Weights of a small GPT-style language model, trained from scratch on English Wikipedia: rotary positions.
MLP neurons of a small language model. Each row is named by its layer, matrix (gate and up: input weights) and neuron, and shows model dimensions 0-159. Each number is 500 + 40 x the weight over its row's rms, rounded and kept within 0 to 999. Numbers have three digits each. A neuron's up and down rows have the sign that makes its largest values positive.
After each neuron's rows, "fires after" lists the tokens most often just before its 100 highest values on Wikipedia text that the model never trained on.

L7.gate579:528482537554543536560507522495524578497487524491517504500445619500503524473496563549511450403513429465529517486501403523504517486567580477522451491440483563520442544537573474463494485488487543512531463490515544516536538524525482450521560507508478530478479520462468554478545473494464533453512452452515499485488413513456510505519463488455541545493488531529544495552446424428551448536456572574485485481419528550510480457544438487537435456509495490439503589474467470490510493502560452
L7.up579:495454555507483472448523491489533486508454467486461527495519483531484583477477474458435537526498487504498440456485589513485443513473444427454561453459490502439494433501434500486518489471512502471487537507458483495504527518436525486484459557480494555519530437477458499403471556462435416473516508463494464498520487508557533492488483502585427443466534525475485413474538527574495529527373515503504428472491488445475540445470503483505558495491544557473435528585529428477569466502517438
fires after: " |", " 3"

L9.gate0:518471549575482509535484522428441511474479531514494498446505463492437531485480501480480464519522493530495504554537512473435542465502528440491404547571444478434531491493527505473491443470498571491441485487482541534526503514456502483463512508485580524441474528521468464559493493513435476538486489489516513481507446510500544498469476526528528463491472481599451422487576525423481517471519561429509508503479528581528426511509482450544477518481595586449587534573488472528541603489408501
L9.up0:541453445492567478487505469523535492458556426521496542487499520521470492493480526452514505529466584498544417486551523503517474460459498440515487530527534483539455480499484540529480548491570513525518472454473507542477542425507572484449463542471538491458509582551434484480443476595536420528573523500480588455456492441507516475504527494433392497505488512463510526510502485550473491515519505501521459490572505423550498519536460428510532493452628539502556478488548542488564524540513563
fires after: " |", ";", " 3", " 4", " 5"

L4.gate328:563490508541531461524496545507505463483471509515523450510500466532596485470512476497540520472526543400523570542493578489442539443533469448544421479481448467511489569476474512472515575544543530437467495420498485517539541465563466500537549465486428448490488531543515498502506515451493519499446579504536509511497507463508505513549562464505464492536460534536427471586493419472485591450427489516484484477612532455459481505550489485540511459508473438550521446468463490420493476476445508
L4.up328:576489541487487477561476536514455466491498573546574491542460527565524474458519414489455551483524487468547520545527508480496529469510533534501472492508460494502536533447506497482456474501470477492500490457561468569508512413534478521585550422471501537524538453543557511491479439488525570522472553507484465494523442470495513507574538516508481500534457546503502485612455427533446553507446526428487512476578532521572503523518489448463514547493534442517595400553433573510485479520474477
fires after: " the", " a", "|", " The"

L12.gate550:426541479481535415548441506470500514456488528526547544480548511516528446496543492570576481535514527469455460523536452493471548449478541520561460540500446537490519506544530480376469424485481480437549483499455536470552506524509498535522618476539479491440428543529481481503483479435523480532559484461515485453413432497462527502479476530462475475532484564514531539493523476439440404523486474471444467525451510512511527523507474524585470540453492485525499463517519549540493504423519575
L12.up550:578475543520415509485483546536553519568477515556497582512518518493482548464536485565519501547550533515438454581479475481411559479474473538497480496510462530500473482515558463478460453518483442468533571495535535465461524508481578529546500453531552445432405563489481530527482518546524507557462389455548520539459519503446480467551462525517495503515518552513519504430526505526470458431519514493487515513468530505521455521517487549613510468508582494472559490521534484519489406482452507
fires after: "==", "===", " and"

L4.gate321:516505469476482533516499547522478541525527561501475488426517427535517488517474529519492478552544484496478477506439493499468529509449600457517501527502474465470571502485459492462530531470520433494453538464448506512463425573544559486529492408481543538535527429430473428480484501498475494489480559454532488485570518458494454515438480467470578518458500442430604513465418486424555518485457502525420521513499566481529455541466502477468411495503541553502520473497536566415504460453548497
L4.up321:537504496409454448590465537526428500517513497513512558472486505548602523535467539473457456503500521444475520549458549508451444478473487425546468463479463507529546515476466486542517513533428518543460442476522469520458510525442508599496518454449542510529479431548518488507480458487480504473473457570502568517505507427489489395520494542443506490541577439449492551513448485449517495473469448526547420446487495516476455525475467561491562482474478476495515519559549586472471499542442512
fires after: " New", " United", " Hong", " York", " Prime", " Soviet"

L8.gate500:537533503432505453475405604487525488420507561491434465528552467540565548438505476439503530541542476514473481517485479496504526521415556479518580455503501568487565484469531533551510464499453437549494504522486530554528516602513500534520496461462506517493473520515478498514535557492484552531408485453492532516469569457503455491459525571442433519515533620464492468426468531507507527497471534469485486469463455439481537490510476529547471552488488544468497533517408504482515465518434479
L8.up500:475495476470578487394480518530494621442529528590475477541534481492399558478560506422470524545556516468494505551511510514481539538431485468459538487542474575454476540474487488531471491546431507519498512464459535568547473381542535512410513488479495529511455413530517480527419442463475544460456500547473469486511625499524429501498548486535516488504519528531456537496510481536493503504528537477472536499528481525439531456501478509514475489504523490520478484527468565457483540526493479
fires after: "\n", " known"

L13.gate125:492540442541604505513494443517543474542519444510485547501435485434506531488530428476563544517483526508443517515421455507510508590480524489527443467539539519558560525497518442492487415530506537442501460562458518486487481520446490524466451534436491476514497515515490544521527473459456495540433502450529459468487477541531482506490506547430400570542495531498524565493399518510475560521458537403509505470486424429482589581540511440509530532534550489493505451508488520501507529490494510
L13.up125:451493476467504537546523516533507458495557537481512515497494501520514525523479473468517469504472520529506512438452533529498497520471536530444536492419547445477512589434478527621491548515506574542507515598488452474502494523515496458547481575456512541457426384477513493492514473516449469464473525481551490545499549492549470447444539485573564442460462530470555448512477531499520470477545403446523533478477449446484485453513513518542567545569500505525522521562439516449532534535535411
fires after: "\n", "-", "|", " |", "."

L9.gate488:555469477531509499495445500594475538467499547542462497478566531512438475496472488468535511600542539542524489507505592566549567499465541478535476426501519561444491534498497555489597487484538426458475486488492489514542455462503454491512495419488524539468403524560535483477425517519519473563485618443492497477476474514490507547520476556491471478538482504539463455471548479511449465519504491524529539408588546485468530525493431444484498480515502494439531514505566527469502417467505520
L9.up488:496491489506542479510413469511460472423494500579501490541508482505536549569501481544563551435499481544515443518446479524514547508499535448458499529511435520519465576508472514578515532483543517487476480458476552489488534550435422585441506512464537483484532531452482450492524417585529561556483510423454518469412564515499471512489522590522559573550538404517504490523520489490501459404491506509546518492521543506496418483497507459510500460535463532453525522474493482468506439428513476
fires after: ",", " in", " New", " Hong"

L13.gate35:460556486560474486478446493509497535469578479432529555506538489472488563424531528528480485512484530476476474559506452443459417478398520478560503496500464403487562455567445510536467503506488464528546483587476553449493482453557474505521535528454515522507564463509573463578550503448499448438457494489426547463486546485442516542502487557445500523528504500543526514501499602476501528485500498522424508558519416436419458506471460514514505490535509478453443492480489493488454508468523458
L13.up35:501580544457528499492488469517508530473532505471552523517506497479501537438527476433503495534505521468429514467411435455524428548389526527449478488536534507551469498455456455490532506451490411417460579500542498491529562525491531477525503517421498513498464450528519562518568578543518489465570502454449482493539524410505556404432490562507502541503500540498547483572437508480505506476522515496471546473442456521465530483530445504493573519532594515462460491467461484536507476515462483
fires after: "\n", " on", "|", "-", " No", " |"

L7.gate557:529528556503584446519488588496449502551478490491536469549477484536482508503547516484546532483480461487447510496415517510525477496496565481517506547550524473467496493471446448476513518470495498450592480450501491441503486442491549517474475474594477493474443572519518466472483500471498458476509447483510491528474517537427458447511548462456518523471519588468476466490449485403495402472539493458449451521441500525483504503487462480535495503424405362501555575460540489556561549507513496
L7.up557:444509512557527515464525510519531498473428478488508450501478490508482462522532547507505513564524456520489420517491552537513458499518484523483399558542440457488532549553491461575434428518533579500535468542475513517493524565507513451505450522506432473445439525478458492521487504500495447473518497592504533466475520450518474577449467464478496485494487568502490445531528520401466442475574491461521500433519459440483502565478559490516538518422509506543473583392565530545506550564486502
fires after: " ", " |", " ="

L7.gate363:488591504550484459518506503515514481595522543449533442567495426468511492504495488575442466570477532566474503494451450416539551502533470464507481450545433535480496517484518453435493422403525497476533503491517488505561486515526488479477455403569492493457485510515504588537547546454455488540501491470490494463468508517503431451444544521468512550523530522576477475555480535482445550565411472509505530567506548569504505491476458531504480494490511493544485476496547469503513562445427444
L7.up363:483564511522535503412548549570490535536549541510477502540525519539499536501554539476536478441526549489507433503493526452447452515482565620519492481508556534560510558541529502529497471535487478462538514479567506486443483468520506472509437555505497451546436516521449475490492413459515477489471511485528569540506515525466530519544545517475573481526525459515492534438429562399550550502475540419483457578439541428484475484465462484491472478477475480508479560451558464506600519531517489
fires after: " =", "==", ")"

L4.gate545:536498495507511418553386460469402507441497525493537523519522507560490479480472522560557531483563528567453495462393501454510483528458553518422534552506535432508457572433446442521584463490551459433552462463499474485425427532517449498488459518489489527426520538447534523549508499473574540537509553516491436488495507503456504490448575449456538450507531458473462517487472461461537520469467508497572496450513500534457491519467482505465513501463514483459463535499503490527526470532507437
L4.up545:548509489455517496542457582500444438445474550492511500452497543568559485495499538543468556503480470510433417502401546527568475538468533463519481494548504438537490531533468498448605516494488439518480488508404512517509464528454535572498554537504566548491506495452551496497525399460558512478438547544442507478503552461514551443516513491549552458553494480469475492536470444438496489471510499568610513483508518532490496507468484531539526502471487585485478427476484562496531493515499517
fires after: " New", ",", " San", " Hong", " Los"

L8.gate203:483456543443526446463472546538473533422448592510530521484505513495488454477508502471462544522464526507501462504524507434464397380497502568506494509550490510480493471555518484511470566564577566430491560472481567544528551515484438567454447519480463555428454534554504457566498489512507542482517448498485510395460533521507563509465517516517426477473510499467516492448523511487447510490479534476520541503474452445605512483499498470519500556510426428476525480503513482565448487490511524
L8.up203:441572532458478443494545489497530551414542505497503578538560438483508484518507426499494469547444456536505487512555543534554520400503463494527454473520436459508443400519553540410501474553509472451487533479468474470432550590514487499542488534489411539471458477533493513466493519518432553504513503528483481467554528559454567515526474498558467492556549533492564495516541539495471521496492459496513490511507449441551541518527508548462539508492473483570461462462520437443442437547506507
fires after: " the", "\n", " The", " U", "The", " a"

L12.gate180:400514503551504537441490485540458439455501513493502469589431579563571526502559475543501472430477488492518471526549499521518467539510486486516546462517499444485481419537508535506477503551505457498584496396527525510523482567475507509508487436504519552438538511528521464462489492509534501476415448425436555477457511573468476459480473500573470499461476490513462495533535526456526483520528494497528485586534468463462544519468514531510487525450530460505509452559557427568521405477575540
L12.up180:575506504520506527546526500500482489504552509489512537477487443434500559515530510533497571518530497553490475454567496523454505528498512478431566571442521534456540605543513541431432504536500521512458574528500502528466461533507509498511520600458529482511469507475500515533499547529615465494427491496542572508509524557464536556486471520524488513448489453546480564478456490481475528472497489570505550550472492525505496442460547463459570470487519647477425518534457470476496566538552464
fires after: "|", "-", " the", "\n", " |"

L7.gate613:541491487544513468392473511532493477477496470482497461474450506489460458464493596500524505464423479525409470514467576510488500480520487484513423465430590503500512526591554442520549486537451506506510515479425556487508527506478540468473518543464497446480562535511485433527582477491491527539496501541476539533466490551522456539482576553457499464514463395507492497511473506552438469522504461528456501480494437490394521552490513493578469543479539472508575548491533517465501532538527600
L7.up613:503477568490555509495528488482522462441533486523490447551545437480534482535518505560514635453442537489505447466513548444511490488458490434459495463431555470420537485582505510526495527502478584500477530502523520592521481470451513508503508496482517488494485470538561433477539514469456465591535475521471440545525514500577506557530551481486450444481442538614517486530465467518470448484496455516483492485562461487406515515544455515514499504491539442512583552484564524477453531489495458
fires after: ".", "\n", "-", ")."

L12.gate304:515518429471536481543500534515501459414493495472461511487538565595468507497480544442550530536532415490426462529522461485468470439468499541516536461479462460497539518506452598470460405542494476525512499499532540522551505543420423462470507493536496484487440427522470504548500580476525470472527519494441531490574509511506431461497534456535565472493484543498492483513472555402477556481548491519431526531470452447421518491559548441550530454447507505474539520467545566492464498504481521
L12.up304:491418441513535505513497517536384468479450505454483507472517493512500511562504485546498512459490514515449483470449495524506517475547532454510523489572539458448533546474552463552545565533511475468519523492467456470481424515494547465476594513527481505489487495489435443491552470571447511482457457506528433494549478525477515552453520545544592472546546509556523490531566499452440569461464473535488455501508438486445505531474545488400480502467565505529441588537532494518452433520599533
fires after: " |", "S", " (", " the", ";"

L4.gate332:549429464426502448529493490515530523519533503531494575529494511525482526396465497435559550472543481521482491408450517481443493448502505497475526490527473525500472508516444489511528491532482418515470465471481480538492527497530499529519488518475459437495623569516507544463472423471500414509504526562468505518510477476495523448444483451505535513475496456486547469573458485493562553550513539411434508546461549457484539494484545541403470449499563451518501555546472499519532584517597500
L4.up332:495508461483411437469446512496461545499505540532495583536514465483513529505500481500548418448540536443536485446477505464439445506476527503448548455463512483499480524558428408502517506552469417544540460469534584509512480494538452560511544505562575477455580509463475456500490535531508436477509563486521550565518516504486505480444515467543580544523543476459508523537570484533539479561511477494450522497505511495523457498441591528488419553536454538542499502505561545525470565550489454
fires after: " was", " were", " is", " be", " been", " being"

L13.gate544:529496451587523454466539482483489513494472517497537473453556482492438540515513506484449502514499509475553514416521573489449507469472572511544520524556482483500563482482466519467514498512503490470472402477519483407486528510516491509579414471518417596516533538456481466426479494537453490490448468488597517495510542470491534554425469471550461513445473499559499516527497577468552528507521549484516535503533456536491456448436483519514436561450469471530526533482493466569452631521479494
L13.up544:592541341497496506474547487524537450517542457492509587529533475456515424592505448594524547571492530491516468522552492540503437515464505485506541486474521461493447501449528461477500509484527454512530459495462481540513475545465440538473532543503511425519491489533559426447561598529579469486487448492547541510437529568473522524542469511480433509439488472465539439471480451531486501489513584476486478447473521553506484514501544487505516531540518486530481459507479506514499550520512434
fires after: "\n", " |", "-"

L9.gate613:504479459508570455512514522488498506440509568507528537535455543481474513561530489458497532478526483495549481507567422557588497444531534463517477502546501488480528471525518491511537512465530499461549496497485573582469560512431466474526426488488420455494560406446494480513465499500528515489468509550474505429446498553451546520491498528453485514421455496520491497512510451481478485545515605450431495472479457468519577467562550481487482480550509525448576454504393515433504540603518519
L9.up613:471463465493528536552497518457503537580426571435550498405517548538429543447548488556428463501566469473540481546478536541523452519512526472485496523496460483490523548553554492519468490530540524518469460568457457490503498447402500488499459404507512463523478433492479546457508521498565430510524506496504466507499510532526562442480458485522507459517505431476516512529474491484531440446467522514568498510452522454505434463541532451504505481556398471499448603510571498517551563459509512
fires after: " |"

L6.gate435:473489431501557479470522440535494552471504454529508506553565430471484477507522422509593462486429447553457545487536458477533501540562452515522460545486474520445469554486534524552506582534587462465488452471492526476511482452499478543477521507546428527451538515552512538491498422480519456507472447446551477586560502522448500476449486526543504511446538590506527500472514541478465514485503465513532439490494516557533454534618493474545496543510541467546523487528447605540516490485462486
L6.up435:440496511523453428521533468510490497582552456515562523482563521528578521445575479511589483505502508471522565499494531560509499520616524535491501528467546508453499514540527443543491502445468506538496491440493538483491459482483491553467511560517452494572515433519563543443514457441505477463478455539539526497537497525422499465503498496525428510431608456565517494490553550473526510540533463518488514529496525467530508423431449483498511524508491502562480489526445592580519549506448443
fires after: "\n", "|", " |", "-"

L8.gate366:517463535487445510459513482461446541449492573490502489546488461548562501490501559507452394444415490469519512422481491588533488538514512544530458500466465444465458479467504481541567578536505506478468450457502404495488552463477518497572577525639522535537509490477445544494598526506518490500478500437545524445527528481490464517487523523529481505537513532505531403501475516530501466465512520414555519458421489524486541484491510470484559417518445538462489521506475501497469509514471522
L8.up366:503461540466446459540472454436525514506509482489621502559496460478464536448527530498533501537462518558533523438441456446536448537548497488477475376510476485520511466437457499548413462442522441519510479467445410451478564541462498504515499501521459537437530527467503503465575474458525481466550471517479516501613504477459505448521572543563464457537516501522595529518538513519504525481502477534476529518417517435482535467521491485470527453545476516568441500492511533528481465482536543
fires after: "\n", " /", " she", " it"

L4.gate93:538526504460457503481477543564511449561522482517442520501469505552502529390481416516519435394463432442445483472482484571474533434557546445504478481489489525535551477523527509476512500538529593467502504492563532582461542499469454483506514500446477535486437522537514517518498497471507526502488516561501524468503530506541460467545464407547558548504481488558499541556497520491511521453492439467445488565451507477438518485593494476476455514389579444520512429489492478514477514524500448
L4.up93:488577526488510575509531537565514536522460456512571575508490478525526497503515507525458517471514492524531465558505493518512544449502482502488462460515433425376546498578564565520514572495470557459486523444511498511450515490481462460525542469465479560475546459426547533429486482487468524518498457490566407466528517500473523481473538454501539471504437562490500459537550519432469498461467485484465542425533469484541462553561454557526504585505544376487448502498471503459481493519519505
fires after: " the", " a", " The", " an", " Par"

L7.gate270:480526494457442527485475500501499543475547533521491457515565454506452444490579601529479485526512553527557474492496516541547514490542547479482554440480489508488601536509557549504530446437500507518437494484484494502531481518476560478480558485559482493518532459531533514524451442409480465425515468530450498442438486502493421473481517616482445558523487476562507504533421484462439506524492567460549563515500459478514474474525480499598527460554562522450556505449516555468534524497444536
L7.up270:590567446531489462461489494538493501562536468539501490503520448493543480476482594510556492542446469578533534553509501493533507468525521470499516553475543504494524469468503500530511489534465542548526540489486518480494453473475582442572555499510438499515475480514537490462535366470425470494499519512519533512467412506541461551504583537585495532499501529502563483476510508475542511427518439506561519510459545483437491501491522458492469479555490584509424443451529483586556474587449489
fires after: " =", "==", ")"

L9.gate521:539448475502534472482535532452475448496488539484456509487509493502497545444492525413511534500471556462488482517529523531470493565506499497410479555573542495498549495493467485541515468502495542463504548412536544468408509482451517459505425504550495435468449540535460507598508491466510469556491469562487598442415510430441510484493491449543527476522486475532500529504447464390473441452509592443498500475479575477471489523464494479569497484563487508503555446538511530552572488483544531
L9.up521:506548550514536504419441494505519507455458451497490487465470522452462483523433584425508573455520497489448472567477487495509504470438586467451476527534504591516484525575506508517432476535506493450499550529427463454466537484445535477532516492500505472497522572571492527472492550454536477589500484536471511529493483438510568500468520492526489491518427553488514518506499574541494495556474590445508499478454534497545482535468523471474486528476490532571528539494555545476578553554507627
fires after: " |", ";"

L8.gate619:622528536423476430493465480550454530476503500470479504492500471532504495543534485495528479431455507509495464513556531491530462431476537487432486503507461504529512478452456468553470526492574464502527536466502489498465486546481495514482483471436451561497437531497445595570567517440460499467490450514483508557532525519489419555446487449610394449459503551532460513490514444476518485436564516510517560519490509437529553491484544575431522534464475484450488429540556514530468492494501514
L8.up619:520502454411470467462489453512478521508521520517549507524525483539552528449486458499505434543510523452488492452634552570502455425453540460488469478483479535473513449416447529480539578595473480513499493422456425493487461471460468456516530470523469462530460452480521503517539473519460485493513404480465500511500491492506485459480478482567413436446503528630517545488546542462480490464503486489507503601505463456462437512554538501490480524549491495478456536470484476524561506463515461
fires after: " the", " The", "The"

L6.gate24:532488427549440492489561480491465444525590476468487547464536560538517454432475468473527490494412532502508509498495527469469500511553596537494453430422455550486507548516514526559584552481467466439526464436444459473499478514478521492593515505478533539488505447453529457443503450495461503551478501520422515561530460509467522472414519514500544505468466490526562497505485468460545532552448553538548472478553512580463434467484503478417439526484476465466499515505480529476512510425549541
L6.up24:511528438495468502437529525546577563481571514369489517489560494439512468462472530509503536486492530470510474444460448433475494464561505499476410502446492536509557589451468508541502493519480489476532448475540466503548535433509491494489518477438520475492505500571491442522534544515428478406498487499488427556453529581487520498477541453458537494544444480513549510498477509459513512558445524527620537505610506574497513500483476470515455531475512443471487561513506496522538502458475503
fires after: "\n", "|", "|---|---|", "|---|", "|---|---|---|", "---|---|---|---|"

L8.gate103:516452580429498460548492477510496438576456524543462529577482492490545490517475436562435500449547434443471543492521531501452461490534483481465470501509510465529505503562546521522508491538521523517514495463492437589469535494569459521504484542509510513480469480521481527508533536461454545536493479450532487418508432480555559534536453485490544482511463414507520469531489379527519457478478469481499531569468456473467516404444467473434511501447538568559574432517561527497438539479466476
L8.up103:465496617470492460457470534546480512523521542579493500461485472485466524477531444534564526487518466485582501507498564545500515453522513455579568482523552476391487522551489501544488530500486532512429500498515509510467574516546476497519530510469520438512517529592500446476467478547490581478572541536522503491512528571495466512474522522565471471589474406546514500475509529535484478414485537483401466510416523478535522472508551461470497462478519462460612523465447486484513507492525530
fires after: " the", " a", " his", "-", " its"

L4.gate476:520535511476593576548505491528508506471531473527444380534494574527483477509509544486537483524490478510443517465535477491441501507628471518549433563496452481497557526509478469504537450540489457545522462476508554508529492531496513556480550506487495504516510565505551466529429504484470480459513502474530460542499504517415562483508566502427519556548482459479497499488486502445521537529641481533504522560465538478505493520485496540526448504459540523500503532583486428406510519549585442
L4.up476:547497515460455536472515475472486509526508501468543514510499567516475496487497491535459473542527570496415455485502524567539539478506425513468519542460527449502486480403497421498439539574557610480500518545514465528538597578475523526496485484484476523504486491476540497546468474451471473473478501518489479549487493460523504473440522465507530512550517512529485442565510502507512514480409445485486525404458419488435483528449539467467561507572468461624459444525436435519559454501474500
fires after: "==", " is", " was", " the"

L9.gate75:505436533461449513520505556550508457506519491561529427458531463566488511511492446548442481482514490398523519547572495521479516456514488473549507453492496516529490527454463552500455520531601484436547483448515480536523500585511517468541437479523505542463470495529457545556531490491505523483521503526495541544492530528525498492514432448432438482477484550572480518433482439493560540421520512486472446525411538527507565394449500497479503472411464474506522448518535499538387509482499548
L9.up75:453530533380527511501516489520532515504527589477533434551493543523518470467563477481480494478442488487537504437506543531534465483499446453506541553467449468501501537524518472572540476601495496497518476456477511493488429526501462453481529504473434491487517484476523589479462492505579493513415502508558440473445503512500518532464527443522449492480507553482531509529443454505547462448557589497423464530469418493532558426501506488506478476460487502484463444475518557487467530591478380
fires after: " the", " The", "The", "the"

L9.gate430:438526504440572459510529498483451492485502491472513463492483545511541514457513493526543451566497523451456498522502433578467454585507479598556499512502457519493506503551481443434489511562476523466535499517518527471542543461513499532503572470513483510596461487540584482546436533532460508504431500462542497451506530514474531522501468521493496555520514535548503495553435453510484461430539444483555581564524549514609539527557499445523512466494499496453611545500504550525522588492547529
L9.up430:487508509440507465543487443549549480521506469529576487441527503560525512487488478508594516539476512533570520474504496563453477472485515550516505464541549445470484432470445481445500563469498533506464536505512501497481536483506489585553460463501461558460453509477543514455581538507407515576484531476465467472458548508407547520440452575513514588579513562472454493458544526535460556416534536465533454517478519526525489529453514532599567486559473482480527487502524530532509500481454453
fires after: "\n", " Party", " Pld", " Rank", " 1", " Decision"

L7.gate203:511570370503453581492480490509537521562501522541461511500506482545571463404516489456485472465515512504505489499504532433573477483551436552505491497526482460500431480489469481525561503475470474463512519416464484476455419488505476559459471473490458445441529497559533495422495457467462443511491432470561560553470543503393531475429447469500496570459555449547519458494494526456473493489498519488540517492512513530526463465465514582449460553549484473459480518546548524497479486564491453
L7.up203:463574481473465536502525418527554490500486599518486514511499492443468442485502411513498479446453556594531500421572471500465481538520508572573500439461513504480511503511470512506561515518474546536590496533444466532484462522447498499517410507451473491520506495507471532456423498483491430470482491557556479505504567534539532560447497499530435580457472511546480487484542440554487563525516456561427510494505572517474463451453518521509514457514530507533439555595530511469516490498482479
fires after: "\n", " •", "-", "|", " |"

L4.gate213:519565577544494488522528545431498458452483497509488495517532546551457496463517423567474496469526480418500515468538570491555521420475477508500452517444506505534486533472496522572479525431489564473488505481507500496465428535508451557563490537493457456396529485458483532507428470524471513564476512528514598532451477515515471523530472516549391436563472513511455529498584497489505485442499511564442479475431615501485465527514480505482523506405532464490507484532483508464475498492560545
L4.up213:398476514476577530519544489460496469499505446527434449506476463436523480566483421469433451527502492537552474457507458469512524490522561456517399500565393526507476535475421487497527423470486484560494498407567508508473502537469424520479514478531509491491524494475462528560469557523463477443516516503520522499473586536528540488450431561546477578530524457509436515568478482487541506470581486495451518547499498467486506434545467465553506516508425518502489449551496512463529464480505469
fires after: "==", " The", " the", " a", " A"

L7.gate267:448509554510568475584477520495465549560498571516479461562538439507537511516517518504502474532496441438504475486467493466473532538505532499467445516531478497500515493492484437489571492478491474488513479500580539543483527539527512512483516594506494562429459485523510493565550553507440542474391491464528438458493604549511501546478548437486469567542514443522466523473440475442521563532544550450518515500491461487490596520539504552493486504518442482416446519605458558497512510528442505
L7.up267:504477500497555474497469503461476509522491433460499444485536469506451587525484473470523548567441461513447524550466500519543593469498531479509554439546440529487491475421469526520412472507489471470471509477546506459508509530450465578545486490487496572477469430519547508527509517474467562556547542461444484519530561519425565446442512482570522565525466525592481504518520510392508606512500409536497417460484519510493526550450448498496499451493479523510451511527514517504499457536522456
fires after: "\n"

L9.gate628:486523544530559478508464516499577514572539517532519490484599548447485514478536546529519553525521469447480580564454460518473465444517457562495487561540501508477491494586559542434495464579520486562468435471463552479431487497465480505445500500515473485430595496515513520487493447516527513564551516503480477480496500429416580540468389480451539481554462516447495436496571527450471486545551507500468472499506499450466514478524511545503508450509490451502504535433487556444496457489541477
L9.up628:508529506571511471508451477511480440488448467465488485443501438483415456453480520438500440478478486505587420519499531504563532501531504456429514563499520474461529453471469416518532563469474552525491550544503495446538500514492505555494471513526513438545526418489514553415508534479465523500468531474509483472551528574505461513389555528510527537523522559490511481470505457532440554483463559465527487520459584517550553435487447446381528512433537502525448493499482482548543491517512505
fires after: " |", " —", "'", ";", " to"

L9.gate217:445470521552533492482557494528530514482562493495458579513499478469509544421491535477495539496544453524460461517450540498414544475551470501499473445538529595486522520493538468473479433509547466509484446461488413492491537539489510510488474398469489507508453488474493529413504509489451493554540473449474487463515486537511541456549572453442428478528499502623497454555416473447523443473500569413426510540540503519492501469615513515478489487464499515550452485528492481548494543523471486
L9.up217:507509556470547508480591464560482496520490509558493506514495532456512579542489459518488528565538536493540497497472550457517517439506436522478482425462592565485480497511426484453467442559490528542515513553496490480466426450459502530494565487509476436569495520446464554472465492491514461514419538501484565478438495519559495455460562571532531538470535504468479530464457589512454498594500486484478454554455497454424517437480481467475477485507479590536545472463554489434492522510508430
fires after: " A", "A", " a", " one", " Be", " |"

L9.gate545:538481489467500433511501475598504569466550533485467457503467537561514491542510449546426494544474514470530499537541483492477504469484497463505528486519491448524510504523534481508536439450545468567510547482580435604518473540460525470553451466526425535477477555495559509547489484493409533425417533503464467505449581487514430553458540445510466485543481535527433529512496484499507450591564498467504463568534485452394526516458473506509470488501468502465472490503507572440478474502560529
L9.up545:486456507451453457531533491490499481533463481463554407498429457467449459522464580462583526505546506521436557480478431551556492510475467547444474524451490518462437501429484518481555501549559497509493522487468544493478535509490547508483444441469509519517513520537539550438543540452534572484469528533486532542495530523502566409472479528470446529558500520496547519494447507585499550566510551411553491448559497490497469485528468539506493505580519508619550481483490518566489455462513475
fires after: "\n", " is", ",", " known"

L4.gate407:482535458511547446528396492507499448509449477572483511454492481572396560503475513487582474475553553499460465504555440444490526499479516470496504493536497562516457535478518449468530472568513432521484496551477457596508428488535505513441519465485523480431588500555481594479472445493529441545530485486483533425498455476442543480480550529464551461461526477433477415520539446534519505465504508492490509490440537525516502487500501491512429427531551461525536535534463470499502577505455502
L4.up407:538508449500515571483444472548507437527495441505532510544488472557505509492498531421489522513523559504526547497551446483504549517543476520403522456527490507532463506495515544463459524553478402470506540414481421508540523416486450589559574398468547484499534466524492511521455480483467494476430471485513566470463481446520505493496393509477512458468445462456407504519515446489484498486462506450538510463541539519447484465496483508485474503518512561530544536594489541475498549426456538
fires after: " re", " be", " was", " are", " is", " been"

L4.gate190:503530527492509473531524486528496475505456591621492530479474557529501491515562505493551499447588436521451541424521512500455447494594546474484470510448532460507473466550487496483563481518502454519491508435533481555539476424495486440492534527491484458547585559507514511503567476499535520562561564513529517510492464444492481511554483497528454446513500516492506529577575469490462499504564537509497455516482592439496491507604508483493439451493515419582531508529498561507501548544555497
L4.up190:480472514464518480549457457488503524492533452530464436533461558556505502516479491530506433491523511486529488534559520490498563514548529423490426554507545459555449460484467436482491519546585494531425486464522473486565498572536524543555482489529483482526465486456464540526476490529534478491462456485626610489485481526573456472516496501447536503519512468546580562613504429489494511467515485564508456489482499445481502462532542458447495431554519510549545502478444559428467514507448499
fires after: " a", " the", " is", " are", " was"